From a checkpoint of a small transformer trained on Wikipedia: 7789 steps.
MLP neurons of a small language model. Each row is named by its layer, matrix (gate and up: input weights) and neuron, and shows model dimensions 32-95. Each number is 50 + 12 x the weight over its row's rms, rounded and kept within 0 to 99. A neuron's up and down rows have the sign that makes its largest values positive.
Before each neuron's rows, "fires after" lists the tokens most often just before its 100 highest values on Wikipedia text that the model never trained on. A number after a token or word is its count.

fires after: "l" 26, "on" 11, "G" 7, "is " 6, "ion" 6
L8.gate119:38 56 37 67 50 34 43 32 61 64 46 23 48 60 52 51 43 43 31 53 51 41 38 54 48 35 59 51 56 59 38 50 60 52 58 57 59 50 60 53 44 48 57 42 61 64 73 45 52 45 59 36 41 47 43 68 35 48 46 56 42 54 48 53
L8.up119:61 46 43 71 44 63 15 37 45 66 43 52 75 64 59 49 28 40 46 38 46 38 44 42 34 24 59 51 49 78 46 62 69 48 51 46 69 51 55 50 65 49 71 46 55 57 45 54 45 32 41 54 50 32 59 54 38 44 40 56 42 72 64 39

fires after: "m" 20, "M" 9, "in " 7, "- " 6, "(" 5, "ary " 5
L2.gate26:51 54 50 46 57 44 46 38 65 45 66 58 52 56 50 39 39 17 55 39 53 62 49 63 32 70 58 31 35 54 45 41 48 58 63 53 40 42 42 61 48 40 56 60 61 55 74 32 53 72 74 44 39 23 63 58 42 47 57 53 37 47 60 50
L2.up26:57 50 75 50 49 29 50 59 64 54 52 66 58 56 45 58 32 41 57 52 62 61 34 53 28 59 47 51 56 57 66 68 46 57 34 43 60 42 52 71 27 47 65 37 54 51 70 44 55 47 63 64 51 55 51 57 62 56 48 62 56 33 38 27

fires after: "\n" 52, " " 11, "." 6, "\n\n" 4
L3.gate149:60 48 68 61 40 37 48 27 58 58 41 24 30 44 63 73 50 55 69 49 39 57 61 53 63 36 45 48 57 56 42 53 57 45 54 56 60 32 63 48 22 50 55 52 45 58 34 55 68 54 42 40 66 65 46 59 53 63 35 46 68 16 41 43
L3.up149:68 53 33 63 56 44 25 42 48 36 58 62 40 57 48 24 52 57 50 54 47 62 49 25 39 32 52 43 50 30 48 43 39 48 32 39 45 40 48 51 57 59 42 57 37 46 57 81 77 55 29 39 44 50 46 34 50 55 31 41 52 73 35 44

fires after: "F" 35, "l" 12, "n" 12, "rec" 10, "L" 6, "G" 6
L8.gate174:52 55 54 61 56 54 52 50 58 63 64 40 35 58 91 61 51 49 43 58 59 57 53 42 57 66 46 45 54 49 46 45 60 58 37 37 63 62 49 70 56 42 60 47 56 57 38 54 53 45 36 36 56 36 57 51 41 56 32 55 57 46 61 73
L8.up174:46 64 50 59 43 37 33 61 80 43 65 61 63 64 74 62 43 65 41 44 63 48 64 37 48 61 56 37 54 51 51 48 60 62 45 37 58 49 48 55 61 42 49 53 56 53 44 74 59 23 46 52 51 49 70 60 30 41 32 59 59 47 76 36

fires after: "m" 31, "f" 31, "M" 18, "us" 10, "V" 5
L6.gate186:44 63 54 62 34 50 39 41 50 50 48 78 45 52 43 56 51 49 31 58 61 51 27 51 24 67 45 30 43 41 54 48 53 33 51 63 45 51 64 40 47 40 37 45 49 65 24 45 51 68 48 58 37 28 46 58 61 33 45 53 44 41 66 43
L6.up186:54 42 52 37 46 52 41 64 60 51 55 51 45 63 50 55 47 44 63 34 52 45 28 50 40 55 56 51 46 39 41 62 29 57 52 33 40 49 63 50 40 37 60 31 51 45 62 29 43 59 67 46 68 51 75 55 45 39 59 58 38 68 49 57

fires after: "\n\n" 39, "\n" 16, " " 12, "e " 7, ". " 5, ") " 5
L7.gate45:42 59 53 51 54 45 62 45 54 65 64 35 24 59 38 71 53 34 45 48 61 56 42 58 53 50 41 59 58 50 40 58 34 47 50 42 65 66 76 44 48 40 44 37 43 67 59 46 66 64 70 46 48 43 20 64 51 76 42 77 62 35 39 57
L7.up45:54 56 44 62 64 36 44 40 40 69 56 35 44 59 44 58 43 28 60 53 50 59 51 53 40 54 36 70 48 58 50 64 50 69 66 30 71 52 60 43 46 52 44 38 28 51 62 48 49 64 62 63 57 60 46 52 53 56 44 71 73 61 45 46

fires after: "in" 36, "D" 15, "er" 6, "a" 5, "g" 4
L2.gate170:47 45 71 53 53 27 68 38 53 81 50 22 48 57 28 46 42 64 13 46 64 55 26 58 61 60 47 61 33 43 44 49 38 48 74 46 35 39 40 57 54 46 82 39 56 29 45 60 38 36 53 54 40 45 43 51 30 41 34 41 29 49 50 54
L2.up170:33 33 46 45 47 41 59 48 74 51 44 48 56 54 43 58 66 43 54 50 55 38 50 34 61 54 50 42 39 64 35 59 48 70 62 74 39 67 57 33 60 50 38 40 55 66 64 59 32 39 40 47 60 38 63 58 35 24 60 60 34 58 44 44

fires after: "n" 15, "g" 14, "wh" 14, "il" 11, ")" 5, "e" 4
L8.gate139:50 48 60 61 47 15 50 52 38 37 31 31 43 43 52 54 47 27 48 62 54 80 54 45 53 40 33 59 52 32 44 35 50 42 71 45 60 36 61 65 52 56 62 39 34 47 43 57 50 63 51 53 39 57 58 40 50 56 19 53 42 27 45 46
L8.up139:35 32 39 66 51 38 46 37 38 33 37 57 37 39 64 57 61 37 48 56 41 50 61 33 52 27 50 38 36 58 51 49 48 46 60 57 50 25 42 62 32 49 29 49 29 44 32 52 74 60 58 60 59 39 58 47 25 44 38 57 33 69 22 47

fires after: "ri" 21, "er" 19, "ar" 16, "si" 10, "ti" 6, "y" 6
L2.gate146:32 40 63 55 49 38 38 54 47 54 53 50 76 48 51 42 61 55 57 51 60 62 31 45 59 51 55 46 34 23 62 49 44 58 54 29 27 33 75 48 43 47 35 40 51 47 57 21 48 47 30 47 53 36 53 56 65 59 52 57 43 30 56 68
L2.up146:66 41 55 54 53 47 50 53 58 44 30 38 63 62 41 54 48 39 36 73 56 40 41 64 50 52 44 53 60 43 42 38 39 53 40 55 54 55 33 44 47 51 53 49 49 32 29 24 51 72 76 52 57 53 52 77 45 75 41 52 44 66 62 56

fires after: "M" 24, "m" 20, "l" 9, ", " 8, "w" 5
L8.gate109:39 53 42 40 63 70 50 48 42 50 58 63 36 44 44 66 69 53 38 40 42 73 43 60 38 46 43 44 36 37 54 57 55 44 49 39 38 51 73 55 30 30 41 64 42 73 49 46 33 58 60 59 56 37 25 41 46 37 67 44 43 41 65 41
L8.up109:55 61 62 41 54 53 34 53 74 30 73 48 53 54 47 44 61 40 58 44 56 77 65 33 61 53 51 36 44 36 48 52 70 34 55 33 62 41 32 47 48 42 58 50 54 56 43 77 40 59 57 58 57 30 44 25 30 40 50 33 36 53 67 67

fires after: "\n" 24, "|---|---" 24, "D" 14, "f" 7, "g" 6
L2.gate162:43 34 74 39 56 47 54 57 34 53 50 57 32 64 60 47 48 47 31 63 71 35 58 53 64 46 39 66 68 45 68 44 42 55 45 29 29 49 46 45 58 44 67 39 44 47 36 56 62 53 67 60 79 41 78 73 35 44 28 30 45 41 36 63
L2.up162:61 46 39 37 49 51 56 56 44 44 62 57 42 33 41 48 33 34 55 71 66 17 44 47 34 36 62 29 46 53 63 54 46 47 41 52 10 87 50 43 45 54 61 61 60 78 55 58 31 36 65 62 61 40 45 60 53 65 57 37 32 40 37 66

fires after: "i" 29, "ic" 17, "m" 10, "e" 8, "om" 5, "di" 4
L5.gate59:55 42 28 62 61 56 54 18 47 32 49 42 56 51 43 28 56 56 47 66 53 49 50 30 70 56 41 26 57 54 48 38 59 29 43 46 37 47 57 43 30 58 33 67 62 52 36 45 48 53 56 45 57 35 28 59 59 59 43 43 58 52 44 58
L5.up59:21 32 49 53 35 54 54 53 55 59 42 66 57 19 59 39 38 52 67 49 69 58 82 62 11 60 59 37 48 52 50 58 65 53 45 49 42 49 41 55 52 49 46 50 48 52 39 58 54 61 56 55 29 30 55 63 49 34 59 29 40 56 62 34

fires after: "m" 21, "M" 20, "p" 18, "af" 13, "r" 5
L8.gate92:50 59 44 53 59 49 50 57 48 56 36 41 73 42 27 47 56 47 33 39 43 60 38 64 24 47 44 64 77 47 33 40 49 55 45 47 48 59 79 51 28 39 28 51 32 51 36 53 42 58 63 71 71 49 58 48 52 55 30 52 44 37 52 44
L8.up92:52 38 38 31 46 54 51 64 41 61 53 61 55 49 51 43 50 64 56 66 41 58 35 44 40 51 61 47 54 30 42 50 48 57 53 49 46 56 50 32 40 36 56 47 43 29 33 54 50 60 40 25 49 39 52 79 72 72 66 42 61 49 34 51

fires after: "m" 50, "=" 13, "is " 8, "M" 6, "was " 6
L8.gate182:46 30 45 42 34 41 48 58 66 50 28 67 52 45 40 68 29 51 07 45 62 59 38 66 41 72 38 60 51 38 53 46 46 61 32 41 60 55 55 61 42 44 44 37 46 50 56 38 46 71 43 52 49 58 30 65 50 50 45 67 65 48 65 38
L8.up182:44 59 47 65 47 20 33 43 47 63 60 49 59 80 48 48 44 58 54 54 60 38 67 45 47 51 42 29 42 46 27 42 33 64 53 37 45 58 56 36 56 52 53 56 45 58 37 32 45 49 41 21 67 32 30 50 36 46 40 55 51 51 45 46

fires after: "\n\n" 85, "\n" 7, "|" 7
L4.gate35:26 65 56 33 51 40 71 64 64 46 61 55 43 47 56 55 49 50 36 34 50 68 38 63 40 65 49 55 53 58 51 55 38 42 41 39 61 51 34 67 28 50 66 32 68 52 71 44 26 33 73 61 60 51 51 38 53 61 46 51 52 51 44 52
L4.up35:37 53 51 70 55 64 69 50 54 47 62 36 35 41 40 71 48 32 54 34 35 51 34 56 55 42 49 34 53 47 44 51 42 30 39 52 49 57 27 60 63 53 67 39 62 28 40 57 57 70 56 53 66 51 27 36 51 58 66 28 72 44 62 62

fires after: "d" 31, "b" 10, "p" 9, "M" 7, "am" 6, "as" 5
L8.gate42:35 42 52 49 47 65 74 60 39 39 69 54 43 38 35 71 51 40 30 54 58 64 59 40 49 55 34 44 62 46 44 56 50 53 58 57 45 55 54 42 41 29 67 48 43 30 37 44 41 70 51 35 33 46 42 23 50 70 62 54 67 37 28 48
L8.up42:48 66 63 38 58 62 54 53 29 44 62 68 63 57 48 60 47 49 38 59 55 56 86 49 43 53 44 39 53 55 41 60 57 58 62 55 47 52 37 33 39 47 55 51 41 39 41 51 46 64 32 42 42 48 40 19 52 47 47 62 40 58 39 50

fires after: "\n" 88, " " 11
L4.gate126:47 67 66 51 49 61 51 36 60 50 51 46 32 52 64 66 53 48 74 40 51 44 48 55 68 52 37 54 43 43 36 71 21 36 48 47 47 47 65 71 42 48 69 17 55 42 33 44 43 53 59 43 80 58 50 53 44 65 63 37 72 44 44 52
L4.up126:65 54 55 58 41 65 37 47 45 50 50 53 39 57 60 52 44 62 78 75 47 29 40 51 44 30 41 52 54 38 44 50 32 50 53 45 53 47 43 50 50 52 38 47 36 29 58 43 49 60 41 32 61 46 46 56 59 41 70 41 47 60 47 63

fires after: "M" 18, "m" 14, "b" 6, "r" 4, "it" 4, "om" 4
L6.gate92:58 61 58 23 46 59 52 45 44 43 35 80 60 42 36 55 57 58 33 47 70 67 57 44 30 51 56 47 70 37 55 47 45 47 58 35 46 66 61 52 47 40 48 44 51 56 51 47 48 47 59 68 60 35 44 57 58 70 56 68 60 72 40 42
L6.up92:43 68 47 69 59 25 58 59 47 32 51 66 57 66 57 52 40 61 49 32 54 65 69 19 57 61 70 37 60 59 39 47 31 55 30 60 66 54 52 34 46 51 50 42 47 28 72 48 48 48 37 36 50 57 57 32 66 56 65 42 46 48 51 41

fires after: "." 49, ")" 8, ", " 7, "wh" 5, "il" 4
L3.gate170:59 52 49 69 43 44 53 38 52 47 33 46 39 42 62 70 41 57 57 51 55 58 43 71 51 65 38 67 45 48 50 49 57 75 61 55 62 36 39 41 50 43 74 63 39 53 51 56 59 49 36 62 54 70 47 63 46 51 25 55 41 23 50 27
L3.up170:34 57 47 63 70 28 36 42 55 46 37 64 29 38 47 53 57 62 48 53 46 58 34 60 47 49 74 58 45 58 45 19 59 49 34 49 33 30 46 63 50 48 43 46 37 21 62 56 58 54 48 69 55 75 47 50 46 47 41 56 37 57 47 42

fires after: "\n\n" 36, "." 33, "os" 5, "ex" 4, ":" 4, "\n" 4
L4.gate60:33 34 49 75 49 28 37 50 58 40 47 55 27 51 45 47 61 34 37 47 44 70 53 54 45 64 45 53 47 64 63 39 54 46 51 59 47 43 71 48 53 46 34 54 41 39 51 41 48 63 57 59 47 63 50 44 52 55 41 43 48 41 18 63
L4.up60:52 38 61 55 53 34 52 63 50 48 48 46 15 50 39 51 44 48 45 29 37 55 56 47 38 71 43 43 49 55 51 62 53 39 30 50 55 47 48 41 41 51 40 40 61 28 43 49 63 46 57 79 33 53 36 25 47 63 42 43 73 48 49 42

fires after: "o" 52, "s" 12, "ec" 6, "em" 5, "n" 4, "l" 4
L6.gate2:39 42 64 57 42 56 43 29 62 55 60 43 31 52 60 66 39 50 32 53 38 45 40 58 50 62 47 41 44 44 48 52 43 43 57 47 34 36 59 59 36 56 63 51 71 45 64 53 53 56 26 56 41 62 40 44 43 41 49 45 61 42 54 69
L6.up2:57 44 54 66 35 45 20 35 75 51 62 31 46 71 59 51 39 61 27 39 42 36 46 59 44 53 35 56 37 55 63 58 50 52 70 35 35 38 54 48 64 75 64 46 62 46 62 56 42 53 20 79 64 76 50 49 38 42 40 40 54 63 50 27